{
  "num_hidden_layers": 8,
  "hidden_size": 256,
  "num_attention_heads": 6,
  "num_key_value_heads": 6,
  "head_dim": 64,
  "intermediate_size": 1024,
  "vocab_size": 8192,
  "hidden_act": "geglu",
  "norm": "rmsnorm",
  "norm_place": "peri",
  "norm_eps": 1e-06,
  "positions": "rope",
  "rope_theta": 81900.0,
  "rope_fraction": 1.0,
  "qk_norm": false,
  "attn_scale": 0.125,
  "bias": "none",
  "tie_word_embeddings": true,
  "parallel_block": false,
  "extras": ["capped logits"],
  "init": "uniform",
  "init_std_qkv": 0.0252,
  "init_std_o": 0.00514,
  "init_std_up": 0.0252,
  "init_std_down": 0.00315,
  "init_out_by_depth": true,
  "optimizer": "adam_variant",
  "learning_rate": 0.00122,
  "beta1": 0.9,
  "beta2": 0.95,
  "weight_decay": 0.23,
  "lr_head": 0.0117,
  "max_grad_norm": 0.5,
  "warmup_steps": 217,
  "schedule": "wsd",
  "decay_fraction": 1.0,
  "decay_shape": "pow",
  "final_lr_fraction": 0.1,
  "batch_tokens": 131072,
  "max_seq_len": 512,
  "doc_mask": true,
  "train_tokens": 868100000,
  "max_steps": 6624,
  "dataset": "wikipedia_en"
}
MLP neurons of a small language model. Each row is named by its layer, matrix (gate and up: input weights) and neuron, and shows model dimensions 80-207. Each number is 500 + 25 x the weight over its row's rms, rounded and kept within 0 to 999. Numbers have three digits each. A neuron's up and down rows have the sign that makes its largest values positive.
Before each neuron's rows, "fires on" lists the tokens most often at its 100 highest values on Wikipedia text that the model never trained on. A number after a token or word is its count.

fires on: "to " 26, "| " 23, "of " 8, "and " 5, "\n\n" 5, "0 " 4
L5.gate307:532432508504481482488489480481467505505478532473522550469513529495494541487521488504489470507467457451538550483484522517496497494493482485473471502517486500497482477493481529471498497527487490484528516442509501496514527507505526465510491487473494484506524472503532492475468511507474479522465519495527501455463491488518520477480544462520488520540442521473512445525470496461547511492475
L5.up307:503494454480487450493559498447454465536507483503502529494508490549468509494466491504481505478498479501532522454491482481451507470534534456527520456501498499468524482489471529509513503510484491484519521479506515476502494533476532479518483499474471512508521487492506476539494506464493466507447548492494502525523529502533493539519464533495529490496450464495537497501490489508451483486515

fires on: "| " 20, "May " 11, "February " 7, "W" 4, "–" 4, "hold " 4
L5.gate1000:513457506458518474498503496454543540511513516481509523482493459477484489465505492477524562484455477463497491508493526469490505558467543436518507470514491523505472510541504561529532476533518502476485484500496472480498495496494538489490502526532542476493460528479505459507515476532519473512515536532466483515531548473497537467502487485480497534533525522501521488464489525496503503509491
L5.up1000:509525517469485501464473514503506504490499474530476495515564468464506467522527499527500489484479505474474464498502529495540508507504504489513510543487503484481506471508515456502490503487474525446499540473517489503520512487488446462481514511503501476513472445489511519543588488470497444548516530462543549511496510539508493456496507483554491499495466494485500462501479508491529511484538

fires on: "as " 41, ", " 10, "also " 6, "now " 4, "became " 4
L5.gate690:525507527516508489491503527491471460464485519459517531505527515525450486459488473508535520519475482497493481478468493498516482492509476494471504477460506518496494476527465521498511499483496535546507481490554475493497490478516514465536498499466487511533501499463486495463491499517524533556471507511495483482542468527523499514516481473534487490530530488493499500488496518534457497514507
L5.up690:530484468495490546486532533448540486479510508477555512490513469489489479535488518512459488542503482488518501512482475502483504486503508484480489492501533464511533490499511522472474490491488484510497528511466483477544509528540469510512502522540465493490503511513548457513505525490533508472486468528454491490506514490573465484468471528528528511503505501494507500502482464502531535481489

fires on: ")" 30, ", " 20, "; " 16, ";" 12, "^{[" 9, "and " 4
L5.gate540:540499489517493537516476491514502541482474493473489534528535549503530482492479481528521450490504486485519488510502545480511505487475482510507534511438519473481487532474498480548540466494505468446522504523520523456469500472546547465458527429507480510503533508463489505438485532507523494501480489513507492457486502534546498494488468505496516495513551531504493517531505466526528513509447
L5.up540:550519505498510522546465494462449504505508520475529479494496463490512516504536493546496475516492494489483538513499479503478532494454471515530529536448464520465451511517504484497532494522476511506472478546512504512506503491546461497515490502534496480518456474447480505513475466465504422505488480517548522435481518511473498500495554545499507512506503487500510501469553509488519518546507

fires on: "; " 59, "individual " 7, "um" 5, "200 " 4, "400 " 4
L5.gate405:496443475573500536499481492479520536485535558452536473491518519494499570497516500518484505502486522508548515493499453518499497519495492499486519470522508482511486526483463496505487514482510502461520514499512526523583504553507509500491508501551493494499492516512489508504498525491523517485489477479491518485518491519510483458507506487492487459484490537477472452530482496526509498473505
L5.up405:524458522516451536472545524520484546534500518487550487512472506476481497478471533512507501471497462518514473504507467497507465478513494495535493517532480501512493534522469494482501463489543496507547484483486451510527528497493536493527510499473480511483558510499473537484497482494467515496497483517496485481494497516534513481483522491509456510535488517471494527482509558507443460468501

fires on: "| " 33, "–" 21, "b" 14
L5.gate379:512495474519517507504530516495509528505505492506518543468527458522487504516501465503491474520526510474500504472456509509519548437455465512569502497490496515503485521489484464504491479476469455532443522521507513504523489474443486519519520517507504484498496487540487508481500474489503511484479455482524509520459544465527478507493515526513493505484526506536493507469489479522504491451485
L5.up379:492500484522536521517523505490435495492455541498514507546529484504465488481512463517496503491520508473523499531505491509510503481471514527520478496498512500487461492459475479453444534510496531469501477492492486479480517518443527531502520508493510482488475511457525507471466488540518492521476504495503552486436502517523489516458547495484519501500471484525517544517563502479498548498472

fires on: "), " 33, "\n\n" 12, "and " 11, "| " 10, "American " 9, "German " 7
L5.gate786:500482510544574508507513533497482469440475542455482506495492459558494533471507508514445492512481482494482526492468535522517504507469494425510528448478521485507538493493486488529533503521499493517524551490530531485503507470543544502521490473436492472564510547477536490450496504502494525499451507517495517484485485478477482530477510488475449487516527491508501499504529505517460521502471
L5.up786:494476480516450501508493501524483487502492523540508518458473477502487505511457483527461475531492482539494503459503462502501517503479510506487461539526494461507460512515521559475483551511475501502472504489493494491499553515494475553531469484487534511554547488441481523456520496523500504527526493538521509512485487489512477494485481492536498512481478489493491485505539531515527525488497

fires on: "in " 38, "\n " 15, "| " 10, "; " 10, ") " 5, "to " 5
L5.gate726:487486516516527535433522475527478521511524509448477546488508485502483499496499462491465510481458487475475484429483519546471482474486486513514474486497512496476491537504547460506473547534493464532507508465505498520523519521520514476500468493467500505504506524506528524538503553508485529507487514493558503463468532509530501495474490519525502522525506532517460492444516512519462483570482
L5.up726:512545513505570485456516468522503512496530508468513515466519492494522473503524455511451490488479540475507521458497485498466535469493500529477489500455513480471526507494486486517474508487509515496543488480481507525508475518490526467494513553454509512469515477532492490533497508486466485554503539499538521515514522523519494528491498537527506515481474507500485409506493513504457502519502

fires on: "Mc" 41, "| " 33, "Mac" 16, "Van " 4
L5.gate279:519489466504549428457515473525489503494525571477480537516509496496488515507514492485473526531487523502515524501482522504500557498487512485528554487506514529502514467433495487518494496544520504512481500510507479498521466512441509489435507452553496483504524470539505453482521497526504532510509491470480503487497510478493519484459471514490505483547489491495529457509495468532484490484509
L5.up279:519529479507516481503477498467494486491505498481492530473523489543494500511507499544492447538520478478551486502492444493524486514460486467555475500511518549503483497528517535541498502506506500525507514494501492481489491486474518526497513494548463530528523490558488448520520508552506471519490519496507506533463525485520508490533550501482513543524521482517511459551542444496544474479492

fires on: "| " 63, ", " 10, "journ" 6, "), " 4, "; " 4
L5.gate758:520489498471460484500509536506549454531532502492490505522462499514515525444532510515455471522486519512522527493519484518493529510451542551522468475500529452485436492497456529482479502533521495537474440475495482512506522518478456470502517494521501500517483486474504522502449537500505537498473491469491497456492531488503506500523474512517477518514478511511470482471552514486457486488523
L5.up758:503505490448472461464501521507447532489490524504489462471525517487477550549489507482514540524427454456540518485511498484495515525477515500473517500499548507487519474456478474476454455461523552502482499466481489535498505486545503470489502510522487481452515507516462483521555470568520504531515520506514522548578491518516526505544482503505545483517482524500528474509526498491524541529466

fires on: "h" 24, "d" 19, "u" 9, "k" 5, "m" 5, "l" 5
L5.gate1020:516494481502515491530512529530531519505520532473505531514508514527473524519535501480507521478529549491494481473498523493496488474504527513521529543483465482536491486494495464531496495502564520545442531494513525497492521468559474502505503435523517488526495531545515490493505491505527483525531453487564508500506519517515464488447451501501522524489458489471467460504469517485494445517497
L5.up1020:483520456504527481496525510492493516517540498441472530500498514492475518558471516486504477490488495481502537450461535491484463489506481513446500452462478489485476536507536503470477541538515535481487531505555509486512543502516511482501514546519500492474481489507517525481520522466510481507535524527507510548494508485454489460471499481534548504508461545518491461443486471489470522507496

fires on: "of " 22, ", " 16, "Los " 6, "was " 6
L5.gate799:551481467536471498486519492462478511499523508487535521492491512489503506474502516498462485546480491533554511467514541548526516519512503496482442478506474496515524511528523528472487527503491491482474524487499472521516447521490524486500487514476445502514462487494463496479521535506497474494476494467518491507485481479484537571499535480512522465530507498489492467515546532515523517446503
L5.up799:531507491507524489524481524504488518491500490492515530479505484477517480501526492527501529487522477529494512497479511489488472479520498542519471455482554487504537508469514515443508466479514486476493510508436491578500507523483518459509493505534497466505496525512480497535492497547532484535475525488510543489532530491520479524523455475528495503544463503548514474509481466528506477501496

fires on: "| " 33, ": " 19, "- " 6, ", " 5
L5.gate295:530478476523555519503522536532502513485510495533502536469513469538482529482446515487508515520451535432477502505554543539467515503451496494498549441496508500475511518474498508497508516467508513486487508512503512524440548480474462464476507446498507516507468516472489486493473517524511539517468501472525532501508514498514489438492499489465491508522521494513469475549484532549529475468508
L5.up295:506495476515539503480494501523490452448519506501490504471489461517460531487449541520559541498498504494471524504482529513499503514527485508545537460515509540440511500505538506513508506459496522470479502452446560508486541480477480522500534512532521510520518521457494496472501538569499505519505532489486512515508505459479503476498490460502528484537475536518487490518513515489536507547509

fires on: "and " 24, "of " 18, "; " 17, "with " 9, ", " 6
L5.gate474:492529520541493515493495528536509542519496503469493507519487497519482500507482460542540503555491484482503519462512504532501513487480499493534490476490509547497465503499532491501528530505492499477500474523512492479505513488490509511469547480467481491493501537502531506492537494529558495511476492548482491451496480468498496516466496476418473496469506526484502482501500499517490487504486
L5.up474:515488492506485497508485476498520526473534515477488495507495519514494495463498493495461500505503469515526504468493508542496508558518537498513467517495473543484534492445458504553505553489520491484545515485480460511505469491472534454478547475537520511504516535507564518489525524478484501532488520552477526473496495528526511495501463491447479535501533520523498479524476474507504488508506

fires on: "b" 22, "Am" 12, "cul" 9, "as" 7, "sp" 6, "mal" 5
L5.gate906:498447465501476455508501516480499545483488468510548507445497476499497480530540551513492485457505483497520482481476504545530498492494455527490488461455523485458478498463495490512504493508473528540438462479516494560542490500516518460465521464458546509490506507499481508505520449478519465451520500522465507510470535505485496506519526529491493496492476487503503479503495489540547520496469
L5.up906:526478490461525508514513531505476479500507547513540503469538450504494497491503475532518523543522488468500498462475506483484511495507483514473503538479492438526466532493483482527500507528494539509509517477507515518514502494479478480516451467528537511501488481504539486528486490493483500510477493480478486495486537507526515548503547485466490499459479489486495474570506474511499478520487

fires on: "199" 16, "0 " 13, "200" 10, "requ" 10, "–" 9, "| " 9
L5.gate866:485484514506512536505492490510481496515497512505512506505510494456428507536491498537515460535466503513500474496505517533498529519512485462529490486520519466462492473507480499490482489509495539492513508529468531527510507510434516483502485501505500562438442532534529458529530515545515472489509516498485521520484495534540509471496539511476505476509471487480501503462533492517492531517492
L5.up866:554520487481493510490514499497494518518506493510471504533509508498507501496513534515424509505531430509473511457516523490521448509493528524485507502434510470503519480485510538525491475493506478475493538477517517516513521457522512494540463472511516476468465458512527554501526455518460460504472452471494466484504475473499494503483514500544454479464455531464522540510477502492489507510519

fires on: "not " 34, "L " 8, "MI" 8, "un" 6, "." 5
L5.gate595:476479498466499467491476493457553499501515514535520534477483539484498497517500459486538502540486478534488489486488502534441505514481559479491484484500545498520510478498487541541413504513482492489524474459453489539490474479494520491535482500488475493525486507502463506466442531508498475496523480502554494496548486485518531472521504513504519480506500521503494544489495466489562509482573
L5.up595:502522515487544492516518493445504524482495519511457534490501502461525495478499510483472541477492519460548499534469512498524518467471478511508503552482487484520479545498496486508486482515504528518505485502536501465518474507515479485495498495503485480499531514512521484537583524486476498488498512452515497545533501489470483511476503475499509500497559489484511505519509484496496529469522

fires on: ", " 74, "00 " 6, "| " 5, "of " 4
L5.gate820:487546482523491502527530499476471513483536505458517490458504518519521493459500537544454529502511498443566481510504478547505486501504482512477479472483522514508493518510509534472520555499484517481505519502516496526487500463481488495468494514479496504485452517458464481486519524488528491476491466546483498479463470479518477514510447492505490478513512515487522510519558546483522476534520
L5.up820:529545484479476477451525520497508505501422499506528505479543457484495484515474452510492513534500490489508537421472508489484494536468464505523469529551496484501473502482507520496503503474536464527516471509520482557480471493490472463547503496476442524493488504496484476516535512488521500490533465514507451502537475496502500517495535499503504498505499517497495551516518497554463476487486

fires on: "=" 37, "–" 8, "7" 6, ";" 4, "| " 4
L5.gate568:512499477498515523518534527494502531454490506461522479528501468494525487489475464500507493514524462500511553486528502543499504498488497500483507498490485467485490521531543450500453485530510506514479464474531506511508514510535505530493441464479488465507447551534497468482483519537508502510531517501498548492511532469534493478491465492455533518487508486464496469503528514496479475543495
L5.up568:508510454533554457495493484466488502471492504498475505554508536483464495480514481498536509464479485515524540504464506504490510449483528513508502532519516517506438487521509511516495486497491514476472494505447495473459542485504497555520468506504467475457500518508534450490496515513483487521489498522511524516545520495484512475482492441515525521515507439531526511489529492452493468500490

fires on: "F" 75, "b" 17, "f" 4
L5.gate103:513481460517489505503494523502491494483470515493520526533501523515507501454498490525477548469519523515545495498493497482515454507517490449488474481552466477507487506515486506504519493514507480535480493467530525499484535477525489493488480507499491488522533508461531496470480509501484553505491493499473480444506499452523472535533539478547537492522524506532516452465524457523475503520485
L5.up103:480526464527504508500529474503493538544525489529481466491473501452498457465522440438472501458494528482517518515470506497483499475492527495454540520477505498530553548541469463516474517533502486526520473530546471488497464502454485505474498508505458496437520520505498495496540505501536471549509515501496513506520524489497479496539464506484482489475484467507527532509468490490469442486499

fires on: "." 28, "J" 20, ":" 15, "," 13, "°" 6, "and " 6
L5.gate66:468531530503512510526471503517464485466511505519453488520488514502499502505490495521485463485520478486495515500510492459516474512525486482462484486492472525470542511455500493452538557473505495537493487470481512459531487490535512511497515484481457500429480515494494437468524523498520514493501499479491479510454528439512510506468496510506489466516554496511504536542507472510474527546533
L5.up66:527502563527489478486486529546465481536479469520527501513459471512492486548516502516510503509503492494526479480501506496498511474489509471537477489519548523507482451495489498491506475472540488463477514497504494479503511561490506472481476507503506514501515514468463486512493530502542533480522468507439537506511452473462486463504493555513480535527531481524473499450537488514512511579480

fires on: "re" 18, "Re" 14, "un" 13, "ar" 8, "[" 6, "." 5
L5.gate552:503533510487495508462494497490475520505530516464479514505483488475508455484479424554502543471492487482490457467454494494463497487506512540440489468475504526536521522529475523517477484482467483509460498475505513492485499547504501501464499511420507533499515511519493509505485509475530494485541482475510516511490517476509495484481500465466539473493541450479476479546489517507496461497528
L5.up552:486482454492502516493500472496524477480490539489495483486529462508496498491524501491481546520493543456467507454465553494490514477521487490553493524498507484508494534482514464505523502490552494524461477499523480456471461550512468539466472512518556441510487479528502518508529544480464467500508494529506535505466481493478524477503504473515519519480525505486515441534470509499500525544522

fires on: ", " 21, "g" 13, "| " 13, "ag" 11, "On " 9
L5.gate85:476490478488478502508505517546490524497530467520462486493509480550471489455490536489500500524503517454492480507506495505474464489496496503481458498476554544483535493421505513494496524537475473513504500462535501537489498459486502495470468486524517520483517489511526502502492497481480491453505470491505499518506489491507495491521511513472491530507521522510530512528547529484513479510520
L5.up85:487468535510496529483477505522492504455471487531521510553489494532494510481482454445489456470482510524470495534494478471522517527497510526498571539519467469470485488544515510470473526497466537480488490485520479538484522518460589502525519536558553491515525479520517505495526494524491487506499513488487503495508495526520505515510502502489481534525510470485515520478483537521515517476485

fires on: "as " 37, "and " 12, "\n\n" 8, ", " 7
L5.gate624:516499511518506533495498536489424508495490516489503542533542521509475540500506462542488487518499489476521509499510479522529492557454511455486488497495465446515496487515512533506513572477490485500512481480513514429501524498527478510511513521488500486519475510464482499446475539527535459467497501515548536500478515519513476498474528506483463491497545505468502531543521504496477526492492
L5.up624:507447496516504526503488536521513472518499461476522518479531481511493510546492521496500460466474510473507534499463487549495497524488502519517525529490507514464524494512505537482479468484453488480518539512491503511532526510490496478501516471451522510520515502482552550480554487536546510501512510543491484485515532476498490471515523534455464501508498486506467512528503542469498554504503

fires on: "| " 28, "+" 10, "it" 8, "54" 4
L5.gate943:475477460514540531509461443506470510491467484477469538504520530466492511482507505514460538494517522450531502468519496485487554479493488534516470503482503499468465498479459491501451499499546457527506537474531493479476506525461551489487456497488519485511528552471458520515531473469514480500513493510504492479492529499509477470491454543459469460508519512502506472534527486483500465464490
L5.up943:524521548530497486484499494515565508502485433480511493464501533465524531521493515480491499501561511532517484484555505514451481519512495531458467478503525476529530519495483481486497511519477519496490490506437531481484534526457481499531478484494516505523563517449459503504533440542487530544486508510516518491538519467472529473520481476511508470478526492499507508490513462506516537491524

fires on: "199" 20, "200" 14, "198" 13, "197" 12, "202" 9, "196" 6
L5.gate19:488473459447520562464484514505514526494537499498522517538481488536507538548500504455525514530514484501478526503493521509517522478505518503507507470493550509508486492476463471457517482507504474463505499505498512503507478518504505558526514463534517504477529537498547518489469524519496519508546487477478510500551458490471500500511549517502453540519487531471483544541480501534477510510505
L5.up19:462518516486535486471482508477493467466512483532515466525500506480501522516528522503502478557504472496503512479503447516464516511511507526529499512526511470509510521483502524520562520509496513507546483516475524496504461549471492530489506471489520504482511462495512551486507490525475537532495505553482505517502489474499499471454514515497549474560475501464523520524529463494494472514460

fires on: "s " 23, "| " 19, "in " 9, "of " 8, "(" 6, "), " 4
L5.gate1010:452510526506481511496516506527489446486503548472501539503496453556488521512501507506491479503471513489461480439522524549508495503497511506520507481498517482485551540515519471490543471502488486459497505493479496475509537577487492485495527482480498464545505518511521549441477493533534490528482519506489494489493472498482482476476513501491515540522467471484485504516525503530499473506451
L5.up1010:488537479514458483522507503494502482523461493488526489496494498524539488500508506517488460484479479512527497502513456484526505512536519535515489507489520506475529514536498493505463507530454483506532453513472483479495482521508497492489480526466488484533529510493482521484456518523522470485487501555463463490472514525521487508533459504496528533522504528471555503520521519524517525508469

fires on: "well " 29, "it " 21, "-" 10
L5.gate675:488500544539513489487540419518520499526522487500515550543488540540487540490521485471505501499500499507527530466511502494552536477466533558498520485494485535472497458521510545495453495523526503550531526500498493489476485482485474512506489477493492470486474503528438479479509492545514455503496515486517484493518479485504452485482439513520562496485511482472501501497489480509536479515505
L5.up675:528516492559482442488519521518510516524516525482485491506511520477515518465471504503510481465526479520491548527517495479486538496546533486479529505521498501513462498507522505447530478463483483527502530493496493521518506457514497509502496462460531514497540500513465507501487475473524521509514487493538498502554451481531470490483524515514544477449501517502481501486500496486493476525538

fires on: ", " 22, "–" 19, "-" 12, "2" 4
L5.gate310:520486516509509469466500443512494437496523509493491549451490505517485557525503496497534520515497493524466502496546546510485513457485498485467464504503495470505509462499504494524482510446505457531504538486504496529485539472483506461484513490492504474477467515512529480543487505506505463514513522523496488473518518549504507432466508495541498490443469514524505515491536471504531464482571
L5.up310:464461511479495502495512482510464496514513509536485527493488506489505424487499505464579505517509456514497482466500502495475472506546554517532479500469477557494443491497476519495497477493464545533519524538456498485496515487462503472471537493519521451494511489527486477456469471489493498462496499487482533496481492518505526523499489517524525528551445511487508523470538494502518522432489

fires on: "and " 34, "of " 19, "for " 7, "on " 6
L5.gate427:472526488545486513503473494513476533467518500504556476519469517506491460465525467492477532506481507493501489489473529497496536499508529468479476492486491500477525520525518488529493542504455497507556499499501530498482493509475484466464525487489511505504528506472501539539511533469522518530480471499481473483456512507465471504451469531519501510518516522546523453484524490532511521504507
L5.up427:518497477467499475498560524532516483507506475518509455439487482505487534498516467521430493507481462502504493536514515524461511560497533492494495509450513464481542503510519438515530539510475513531476502508488525518544446512497536513509523527476540482553501509478558523486497483515488518521486488496431470590493493509520486498505483481500501474482540494514496553542497507535489482513454

fires on: "St" 42, "1" 11, "Est" 10, "ob" 4, "Ob" 4, "Rog" 4
L5.gate263:480468539493526489519473489459471553498512482486510553535467562540516485513523481481483514502492512525523442519507506507494522535489478501498512478497516517488524469497469514471480506529522512476511504426503464483497474503466464491528513509553518493532497516518480504510487459493499526507465509518493536509508508480477452442507517515493488493483531477483512514509510511482494508489543
L5.up263:515515493466498507480493516494503497479505510498439516551490532481515488516493492511475509490482496499461514536529503473525514508489502463467514494480479510474507530503511528548538505504515502492457492471472525488487533500540473545490507535507448514498501530526525502546511493475473507515501516463576453479496524486531508494536533514506517511519503514531532479478461527503547481522499

fires on: "–" 29, "| " 12, "-" 7, "z" 7, "===" 7, ", " 6
L5.gate883:532469509509491489517534472488478499528508507504566533535510542494508539524490463495501503478503504478476492491544528526497500535500459476512505479498465497434513501513541492467508509498492472493500506519483467458463509477482516499463457507488502457492511522540507513476493508498538486507495497511486479462472467487502475465518506466500526453503516541529479454471509540508482489513494
L5.up883:529498519456489517535506525492476529473492473515523514514536495514504500501497512526496487498482490450503514492529522483505455497515520507518503525504496532523512491482458460509534458498472504523496458512526543479502519488516497494517499525489483521540483468496457477515527514505491529526486493455478469484457502517491461531499484495501478490497449527503476545467544514498444529494476

fires on: "h" 22, "R" 11, "j" 9, "imm" 8, "b" 8, "G" 6
L5.gate361:466488487564498460509514510507527500502479502490540471443498479497570517511495470491472540535504518515496489469464490482516506512496491501512498503499496520534508516505487534490532488498512451566493498484528481522491528440480486508507483491515504495481470511503530465510504465483481530512502446486507472545517468479514510537515465501481512453502526443522496495503516496505510493518500
L5.up361:507474474494501483478485489475504486474532488497552478481521496496485539527468496503487493429492527503474526530476542497520461475572503469530460482527509501512465512505533472503507535513509493518493497468493480506485510498524493468530471504470469446495483495535519489474520504454497569466491448468508503492525521508530544458525512517484465523517488494491520505537521474473474524457468

fires on: "| " 33, "Pro" 17, "pro" 13, "Ex" 5
L5.gate45:508519436546528492527499491506485489499515531508543517498492510492482518505513486511510540543518564525505520515458497499445512519467498508498521493491502514512534473508492502468507478474448512502497526450459464500516487507528495468497469504519542462518495531517486434497490492467535487491483436491540530518496489503474454469500484465495510485511489468490465532533539541502525500498502
L5.up45:521524522483471528485457490514479496491467505542517485505536479473514446489531514506524488540469547503505539537478521526457502510459503483491522490573491502506438501501506457479544464534538481511497472496517516481492501480504487534513524506489540500535458469478473529485478454530467471508495467495529527474481518466496539494501503481503527531500530509494520473457509466493450535501525

fires on: "h" 29, "l" 26, "Th" 14, "th" 8, "thor" 4
L5.gate618:490493504520459489503510522503499522471487538466501494507480528494463506516507501466477504507463492455511507477471473480463488489510454491489506504509438487549456530476495478506515532517500494515532478520514512502480499489519508508532450467472521490536503505482542506479522531516509532541516461534463481539509484503500451469541451512502522524481523477514459467473538482512523513535515
L5.up618:472502460463471476529495460484507539532510489482513493526524472522487520469463520518447538511503454483529487495513475477482503504485523487461504498534511522469489498476506493518517526503508501499520534508526480530533528486451492494513490511514503510538516511509526487504563448471505522477533438560493454511447518479498474467523501476527507464520520480529527541532484496500481470511450

fires on: "b" 42, "f" 4, "J" 4
L5.gate955:527485507481496450472494448528508573531519487479527511517534499480447485508513514471482499457501497501475470492514515482489503487471507483513518448533544493489524502504492484454541504485472486509478503490517512515519510474524507530510505446467467547458533531483526478521470476502488530467531501469525503472532528512553496498518524508482506501514530468440531525479481481526477482468483
L5.up955:497491532518495477526500545458481500542485515492455482485542508510444487482527503471459528493469489507519502475509497511483474494468513504494544461492504528478508527500500428492476508484506470451499520528477480500471499488521446444502484467516522511501537499511450530487503486473486517507505515460480534529525544521530512476496477508494481507508445487489524512519482494510462486501512

fires on: "| " 28, "R" 28, "200" 7, "199" 6, "T" 5, "Ne" 4
L5.gate368:483516498474478479532483479476470489450516528517517460502514491513489521534487478488531499541514536485465500493487483492525485535432464437517507470499492475499518473532449495512497506510497481494476498485513486536505473511530485481470465492506548467517508527469497506483492524537497526510466529497518485478522532532491470496538508492525503519452487478503508548482529535494473497511515
L5.up368:461502498496467521520510526511500501493470481511474466538488482511509502517496474480509465495534468522520509507465551483444474526487542526482496485532480481523500520468462472508495500535468501550528515483508507500508465517498522523524479480507501521473506482562512494510558532515496504495514468519492498501502454504474520460526511523499529537474462500476547514485463506475468519513496

fires on: "| " 55, ", " 15, "); " 9, "in " 7, "and " 6
L5.gate340:451541512523525478477547549514497507515496521486493470480528478507524567490500504533503509477467492445498466461487481509464508577462549467472468496486548438463522532522487479502474513515491496519488511443509468539534534520513504480511468536450486481502508515501510493530500520537529523519493499499516491463477506468526507538493485475506483509462464525473500476515523536524476490521476
L5.up340:504533558503494451475506496510494523518516512469502490496495527535463505517497478497455502557461498478511499505453511511467541489507517524474471503500554474448515563499465539514456446485509506504525525484505531471506468536479506486517487495474505515521484473510498444494501505518487505520544470493501517464537499478593541497488560508520490525532468526508507465503520539520516509482482

fires on: "| " 34, ", " 15, "with " 6, ": " 6, "GBR " 5
L5.gate88:486469489494528497472522533539524467510493498489464507490520484534447538538435515491491516510476493480507523448544515537471522511480524480550519465495489535522500523501468513498526505504513472491476508484450510533484511459475517494500523445539493503504502555481544479486529517510493530495479487510469521513530461503470488483514517523512517509533522495532456489562496489561498466544493
L5.up88:507441522497530511471468524509496448453473512501502540488454470501496527512463475470492521501495474471505495504483538514465512514509522510510530438514451510486492478484502506510461544475509510479487523495475538497479497478489477505528484508525510514534503488530485499530519486537483526489465462500523542491511479479471501447523478494511538507481469487521472460521516523522497476510527

fires on: "sc" 20, "Sc" 10, "op" 8, "D" 7, "Az" 7
L5.gate629:475535481511545509516518471444542476489531471484520537513498528492474530519525477471476557532538508510512525505517504517476497525545480496516482499496493492502510505500469516503485529495507524512498464511522477503448495522471443529525502508502492534521549509484551477535483481506501549475480539483484507462505506506493493496528503530536522483478548538483514518484482529478449500494510
L5.up629:469513500494517523498512463537461519470455473489494489525484515524466477543515544511451476517537481538559507501503533516510527507507486521505475484527502501477513438496526497478534543496465533479476479509483513504494511517494509519527481440478542449495515508498483444513451508486526500545515512500499489477520478550477492512499516466502518488515506510499480497456521489488478524437486

fires on: ", " 33, "and " 11, "), " 10, "the " 9, "| " 8
L5.gate378:504456449513458506513482496512494491489495527492503498536485487511494512490495468509512516505486505495519519499470515525528486532473515498469513491513458468526511510484503489477502496485472501507510476453510507505507463481538483475489532492487571477508527538477503535488515503525525534456477520509527494493489512496513524516446484509477490477457541539476466511553520533512484530470489
L5.up378:474499481514516527488485514480490440476473499492518525495502479471452521474428522497480514522483426498491533486476489513530509488527512473542470449541520497481502524516518521543520482454527499511508489487495492493508489458526525535523511493483489516490504521460485498445496479515506516561529522520518519521500493496508528468503539473489476505495488492500527513549515464485495543421510

fires on: "." 84, ":" 7, "-" 5
L5.gate660:454515524522474458547479483533481505517536555472522541464481552504454513536476518499496509506522511505491504475492477508548463538492489494489526485533499519497485550477513493558519523472486493535487543487491497475519468504520534467472526516550482535491485495532506512513505499522488508495468496462514482489526491495483511509478511522483487483541522480508514490507540530526511519480535
L5.up660:545535522556537498480457538491539479483521516474480466501537494450488551517514540447480506505537489510529532485527515492458524487502486479489472508533482528528492510522454510514499486476489487483499550479512519506535542496466502527498532477448490482520507517525482448489516566464524479506516486501527448535478552492528505495473507519513493490450475488533503493506513490516509500518534

fires on: "t" 14, "er" 10, "ult" 7, "ist" 7, "player" 7, "coach" 6
L5.gate696:455480524493478499505496443494497472468487495487471515485510546508496526523442525478487519505507528491534476499501468525553510527516481514509528503566507511501536533471477502487477492458519493511481513474474499513478505481506498532446502495495492506539447464530480513467561476492526484541474474486510503533465473517496537509443497482483525536455485500505498527515494553472484505483486
L5.up696:535499500538516524484476516524481525497483546488482530480527485501484500578499541500525484485541483500482519484530451480516530507490491484439557449474484510504522526531500530467510508517559472541472503516497514518514484496510479515546469488499513501533517507533502496504496469500508487494459494466541528495560517476481542489483532479538469490517472527523495514565485549507491494502483

fires on: "ex" 42, "pro" 13, "Ex" 12, "/" 6, "sup" 4
L5.gate825:503504451541517559492486462464472514488526542481480477525498537520479512496503517529461547524512514499507543492475477518446500536481491530485478518452528492487463532517528520496503495482514498488487463511466474497494484506532449517480542519504470503508510500488505510523502497485502522533480478488486504518482480441526481542507531503489487471507479516513498459551511515539503501491553
L5.up825:517532502544489467488483471489524490525500487494499474489543514463478484466493507489490501472456521531523487503508486520469509536523486483545489505513565540469455485543465495526523525491493511514513487565522520525493527472439492545512519440543489510471486505509496469513520470475493517500509484508473517494456486496503480496522527477511471459503522511539518521501492457497491505475526

fires on: "sc" 26, "dep" 14, "Sc" 9, "St" 7, "t" 5, "mic" 5
L5.gate31:485501518505524495515514512456507457479508474495493457556480465500514500489470486476550525539489481533525504505483515484463536499474506536545484495462490475510523477472505513523498511512505505545513491473506509445497498486503538514459466468468534517531504493454525491498500508480496484522510500457528474511478487511491502503488491462462531485477460479487508481508534499494524486534525
L5.up31:480478501533503531484502454492487531466456483478433483476480541558466542453505558491483477494522454489503500541490526497483466486466490554513473497527483487508469499482481503437523452460500503479462518492432509518496485518512462480517496486445523506519504521532506519494518510521555491523482477497483543513507464482500477492521494475505519503517477501518467518474485490547480505493479